From a checkpoint of a small transformer trained on Wikipedia: MLP 512 SwiGLU, 9.44M parameters.
MLP neurons of a small language model. Each row is named by its layer, matrix (gate and up: input weights) and neuron, and shows model dimensions 0-191. Each number is 500 + 50 x the weight over its row's rms, rounded and kept within 0 to 999. Numbers have three digits each. A neuron's up and down rows have the sign that makes its largest values positive.
After each neuron's rows, "fires after" lists the tokens most often just before its 100 highest values on Wikipedia text that the model never trained on.

L11.gate479:415468485568496575464456512487494529454492482541433594558537463511517451557462544575504522485484535593465474501491538514499461524508497408542509472463519523458465622419419508549444481581460459522547431545475495517490469460469591538499478507369573453435466526505495572474497457417484561401503483498463472438481569498465492504498520493488552433514478468435517437530531472570438507520496463478428521438515426517502441424497458615476443413543514549490478525482544397524484471669618457533428379509456580499476561452410480619477522483523452614502586458458444458472521493513450467528
L11.up479:536577536562527478453449482452421473520536506452524480516494493443497577528557511465496579403459524536587482519545629607499552490469527554480449501443457476423515530532424392508411495492579453474509534498486544642494524441469507496481606380520570512557515460549537570481505508490554434471493560507491516497506483515584455607563490556552434457541462534530548506540416460477523463507438545469558486570554555416555401440530464535407479462436580546468478463455508519468561447496538502587532506579487562400430555484466606498492539459511446440465490489476550376490448514522486463460
fires after: " was", " is", ",", " of", " as"

L5.gate433:476560555554488589584457518445540447519495479580474539528395482577493547432506461451415500457619582556372473600499460546472517537490501450521580525612458445435505588535519474556491534506473514481418468514500559487607506501512546497453462417404422521445517461487483447456481530610497437517402412526512486536463473527469573523508460490496503414522572542473385492430467520534538475486487488466570554422585508542392444472513541538468509522464501506485600436530503466516399505415479481486543495481456537472547532526522507463530486417452614502495410547552501426530456522494532540552
L5.up433:589490495461509591515562440442492464504503523427530550394539521480557436440468480573465436534562515521527519506496403540468461549549535536541508466565468381494468515574483527561537484424540433514495592538522529492505509559399515462505605500573479530509463583553606445514485531543474513481450468510481438494499428539538496497593456404504511574546490514465403435474549592492471554542439501470482500495604615495538523440523520544508436449458512616602516504454512543478579475505563530541451443617529529475455502504538503556508426503526530585521447618481566512542567457575555555428
fires after: " (", " \"", "\n", "/", " a"

L11.gate214:489424504509445561555493432523440483464532503563533538456595474447531546566479516432391498592519474568514582503468482491482479483409569567523442464573474578449529483419414521513482529499550501510524474457432485440433537473543499475496472582587529549481452480549572605486479523568402549620411602493470451522429546444557512535512532563562548552518560577510529518500454499499495526493611570517510497544580446533449485505532606466388446465484545513479490522536411573524470577553521507424522543468508490538473537555485527425583457479502462459496597481509626412487474534514575538507
L11.up214:529515484539468549473505489526392442558473481503500442429465411491479541471510447482431558441548469484567496497461500520551581555516547605512527566477471536527487509537519479476355412366495472450535586499550637476567447574511530495493447492493577504500521430503449444437527526558591618481488544518398559502512437488530436478412440494469455449444495492507486560509564550528496533456475584524419517450556508500470527502587464496543566528468575427504495455443464522467548508508609465515549512457553478422462428450444492484402498504507460424522511560576454478475573604527419592525
fires after: " |", "|", " P", "-"

L7.gate150:459521509401516532573561534526530549496531577454496537520524581467444457572474519588397562511569548478445481530489521509493477502500551484544558521516383463577424474462590562491478490488495470564517515437475425514511561450399608416559455457533503470434481534491464530539473511417452500454599598491582498585484600528452577575505513476557486526486505508440495577484579575458489578540527507454539490489601527492606484591499497500557514478578601521609426534417556524521479546451534445387499547552502470489565519514536507493497522509406415561515507442557498485468521521469556479428
L7.up150:565570545522611589527547462476592437448441524506478511560517463466497493481471445549608444537461486559533518444513429539585487515494545509448477446445476535588502509422462469499469455523520575568508540487548534515541427458430479496524383486428482387414508468543562565480434510470601490503501608513439380542559474540499479531522515472442584504525511454475446496454511490498516562492489470464448489514596424403517542446512530495557496475550550531464499499447519546576506516471394544573508482513472446486542479421449458420493524477465463497535523420575572462423609445466509599365
fires after: " |", " the"

L8.gate425:580493392491506519476471477439551478573457458377543526576455438449451443556460400551439526465538479422444567554634507466422470473524522540539387600484511599598460486474475523470517515500441458501517488548387481523401536450492461594473450644544554499493525466524460499489535503570528486587574566566522520524519509521594477545484440495508496543400456522528553544556493549542509486515505575532521482467495525526506491494421531512453501549504494480509483509436465449570566498549505491448456471537614606425509455540577503425414537494406466512496559499504575507470550510460427481512
L8.up425:471410454461481493532492506542482556475514472577527468534515599585460428488465589515443569430510458479602526520540434525540505412462528547486412620517507617502557414504504467558473488503554544547454586493461431452503550539456461588493442587509526480490506488418501394412493505588516523549539514511525475404458462537508600483520573516524444497488563532514484497457467400522499514480472480564547568521506480580377598461544450481571469573487527454461482527459502518501510567579516443488545388593564518516518482597580504492523530449524492553491547524571464585492400578520546506525
fires after: " |", "'", "|", ")"

L6.gate315:595463505528600541529511569532577475521489470466545544529537531439423568497537461395483437480484408579552559508540570514476493474526593557538454547553576533413550554469552397559523484481620425539498492423487500541531482467399441476539531555520426548461503537491528493490540569492548482524430532474514528485496585449491518601469498535420532572585485493510453540562479464594429541541524378437501462473502505584549502486457450411521522576529638504479492423471465565458503456497490555461464518500455470517565595509496438469567451488515497516540498462483620383457489566514467476519
L6.up315:436491547521507566432432452635507444493485512468496496615481488497481537473483482438464427587516513457558523556536518489527539347511518445441476460346455555452483466488476615485502532471488483488591468411573465480490578560471493472491441503438442523445434574463517511430572490556503465445435488504486483461637453406483571463476435550489503515506535598460468497412446473434445457524408503436481480560563437531452539545427461520540434540552572480450447535520590531506449474460541505564499498417524494454443543581569507471530519476537471540539523436500506468524507469448542600447
fires after: " |"

L9.gate75:610369539554519513540458546453538500490472523541419554428451521469471510467595437464506483497543459541538603466501545591509500545516506432560525453514562530530446487540526491478459521530580495482579353491463494422572429483515452483529449498569357552463410498503446440456445524484389470487456588588476503526482556502549543574549545503441422501555442565541462485475541474518490391493526558398531402526467492569501507470493505526476544473466535352497557500523438548515452444426518493498424508461512443495492483608495565502491550548540505448417409547495517499466491514467459511439
L9.up75:453532482526494545412475508466537490492559552482554513488456483557461457424519419555443457507558460463410521467498435537468417521608454459576478432427446471451555542493487486527568475485537645473511568406422519508395405447471458464513539454523450485525472454439504461493614507440567547491531512490557437513471533479388489463529409485446617462529454426439564519373502495489484506426589494510506506464536550544499600489451460369552506503484447466430416506524506512513418463501446541512600458512438524451450465512457528451521525551484587548572519486575519563519497548449530531519
fires after: " |", " du", "-", " da", "ie", "we"

L6.gate157:455439494425535443488528495445563536489446624408440512458472484485558465406467460591560535539415513469497538475522582534435573538572423576494485452522474472430491421520451533465502447523534626544446464505487516525431523537445522381446454413542473508592555508500569570456528443490495487446529450471498501506496545603519436545473469519466417537407532523537513529504487535451458504506484457495491509514510447492552560481473550508454440450535543533479526347535483547426500443516419555537553596500526411519447415439461477426487514538520505446505551494420555501453567534414600492393
L6.up157:528538407496560505582583543462524467505548503501452448548491382495483517503479653524548505564477528551455495452521467504442543416414486451508488454477486532444544469530496470450497508435546439478481595537480466508495537458544556482469433490504535483576480554464582490508442462534580574461461389471367485555612450490519476490557469519510417554501458402448431524463444496461513373528425505490507447505457441408540445497550493563468573505512489533404415558545521511646550538606546527552543551474577481584592479530571516510531545476498486462488456568420494480528516462477512499476
fires after: "S", " United", " Black", "ode"

L4.gate31:473476481492487448545459639450531473445565554561487502479452493521449544484456497437444467518469476555426549553563514441518400471610435486494590487537546523544508333508628500606461559418471469561610501506444451447462482435553469520450472430415477520548499537503508434470523576453490482439447482552552492522551413554599494500456533456471603539497552590481487535459418442494493518455412553500425531430502509500479499491449513434437488525359488536512484509467528488478534536485503512470570503473534470502471419492598486552531561502478398495526479495417507401465525541515452502451
L4.up31:569479560433639566498426574447563487527456476440459574478489557490599561466503516417478509513535498468448494536484429396458459509573509503429503514461466494471600437531562511453489546555524452561599463476516529523434469528536472403455487475465486500481466568453446476443497524563467478428574469571509496480690450507483560485499437517528555438429491577459501496438514525482529455546533541457476496497548468470470557424559455482477431470439510440470442532469435475501532459485528492530610522479589513599507454564528535466553547522439498468455460528510444409473571581578359494544
fires after: " |", ","

L7.gate167:490593521527434475517541473555512462498563477658598461477489520525443570540437514525517402450421530453527501603376564513554507467490543560530508510514484526536528514419562595390475600463467468494569378491521514469529602526481542502501528511530509447502542551443539501515464467424493493614436481604496504456488523512402508489484493557468470576533524451518542614563492486514491535475493531576482491419478462426482416510461508469505519463604486539496478523427655496582500548509498515447468573490445497558592495497604492479577529499527541433574510472566519559491482502508491446470
L7.up167:447525407540460596450421597415451570486504466539548510480520493484524512514547510475515510538455545604422411571471486471506428499505463448453579483474463576374513441535556464431521489492554547503601405513517529511561548430537490422456521488472481467473503556478411516426516494551511530595459577594550463499558527526485459570478482489468343495552550462469540521501578460475525483490520470575474384429429505501446454534459500497540568424567448524474529592513483438546511501495445471490476551452407436476478417548614463512540467412490540467494480451460476423426410518482478494502
fires after: " Roc", "\n\n", "-", "tt", " O"

L8.gate225:492511519460515501495447470530493509426437503538554492515501607468428454547560571443480562500485474545448518461610517545513511467439478549549533551541550485509392507478464576542478455482481555462449585556460524528360442432501482434438434527475520353603510495462401447526594575496556541544473555548471501460478485544566547448460375535493537515458511492534497485486584634523536537550541574480396520509441549470475536480477506553498564561397490383521509461437480533555465549493480443480446525598565546482523503578587487530598516570491468550483554480498571510502518551493470521540
L8.up225:447479521492587444515497438565557506474435519441530478478442548494466463451479544506500518520537451505467579483587517479552358480564446496487491523510568495504485497476474479495461532557541465452494432524519479507583515496506523565541522528530469498533468536503523466475491428477464499601507505489423450354414571498530468458485412594515556565412493493433463427561620452578522497541507544546436608512488561483465520508540441544550485540456418475485406550336409508483580485454557365383442490475578487484515442462497549550521498438580489492534479573477413470542566507447510461544
fires after: " |", "=", "'", ")"

L4.gate391:553583516519454396520492466398517502505529505413505526539450495521499558460521607522479478459525481429533444541431477560559554475532486543479515455624433518453495347574447476574522466518506529550420442429520460475531446540499459530507516441483506485646495556459516481390494497433500400525511410575474528499482484526489465515554431471523484524414503526501371528514491487532527479503481515505498604375542444457408473430525494496412471499511439495484554504455510422489478514464496526496468436603453561555635467458478505564479466411513445499519495461447517485593412502468551572549
L4.up391:492506552516505464510493516444505471503439562532564521477486540461435520420536463451506383476549545496469499531451501468423443526536523620557454520565427468470539523555421504452561512534604507453467496406463529574531480489487538527563491506510486551496422557494542525487474466346496461506558440571454522531512481468556504584592424398538436473495416534583523594572485510523532471418556558543499555501499415530444584451501528521488422532473529490442373591384504447508479450514547541482518457517468489539557474524496550433429509467499514498481437577436564399378456583496500568511
fires after: "\\", " \"", " (", "we", "{"

L4.gate366:494506553441581599498495404480514522477508540500441397514509428466473458564563455441493517517494414573444483495410563527457537596446614518524584505479515507484496487509503572498531523576466474448417490487488514551466472517555442412506483548479511496487429499606594524483515589574507447488472568509528380435511413505476553480536471550609509516406512519475470542632522489505393547460560461430530494480406485525489585490589448523407490498447511402524474483562481483515530475490557511475486528538408546557529467467527586555529387513548533480450483489504525458408580508496441528584
L4.up366:543448450406517494455583622507554448445486470468523499479430490544482553448513491512557529501536538480500521479449555520581537549511539489480454509570458488581465528484475503440474424572455633641493445533519485622429484496581486524473416436560483597491538394575482461593510541541436582459444479506496485486535478543480410494471550532452593495459482523448477569514442560573500447458574500450490506526443487522485553483477483507480449430530460482522584465577460477531497530622521572449536440487464472501530498486533428514543489454467492617518608481479520477492553535560626607458
fires after: " (", " $", "\n", " −"

L4.gate472:579460492425545600482490460538478571495514474639429536526531525505514548481486405476548474552454517564417516566445583493471481587471430531467475479499478474546392585528573535495402535451555388625573516575487572463489523573469534412537505586512444495584574522509487504520416477510490536490500481568592501516448382504513550492442505471494539500465492557562536431496549452528566524524536433428526472525418456482506547466485538466497483503430482430472468458502527578546434469517477513551610472486539533498476421421421511526522428453558467468426564567547580496529489510438492560427
L4.up472:557435527550420473458526502477505544566485572526430528512503506474433574508465556481499511574503422499528548536478507506424518564517555563435435508493449516508554535556515528499479406394569474552449515594513479432475430533522448496499459458550596528508562488465390539497598611505555473515466606476527533444494530516464491392538450582399457401498512493548501464468525496551518600534516494490591431479405436509448597442533474459504526455512536345498501488566400542528528554475410466402544518568514505420565506433462517541575501497550450485536533449579547480525527496525472472444
fires after: "\n", "–", " (", " ="

L13.gate68:545461501487532455546517508475476492511477500492456585440434501497530533451476540465532476495475540457501435488598459505545511492449438495510462466442531547495591457501523466525462527463468469526453485371545540518480456520533487476519397502406566523475461483621493462412517415444462514470449489563624364440413472532362492489551433527550482486490589527544395467487484484401626471513526417577490447479527485489526564484588506441593480589618527436482521565509605569476348490544485464545584505473473519459470476527514551525510568497505547454467508452524448459470530505522439473502
L13.up68:547501432495529466472520485548454456493603451445499427534412436530492402502404487607518488478522494513449410474544430546593586602504484412549416386477506622447478612499505520427422482452527533557486447531521527493514550458474483525620517501569395509513539469543490461452423427559553497513601430492433475496588497438455406463520488475494505566542525491474463399510572554450508552467506612535502530549486479455479476521448480417488463439459521458423494522501473503507513536420520556478525493515484486447455484447509508528491560474536496560487403555498472571418621502513544514509
fires after: " the", " U", "S", " United", " |"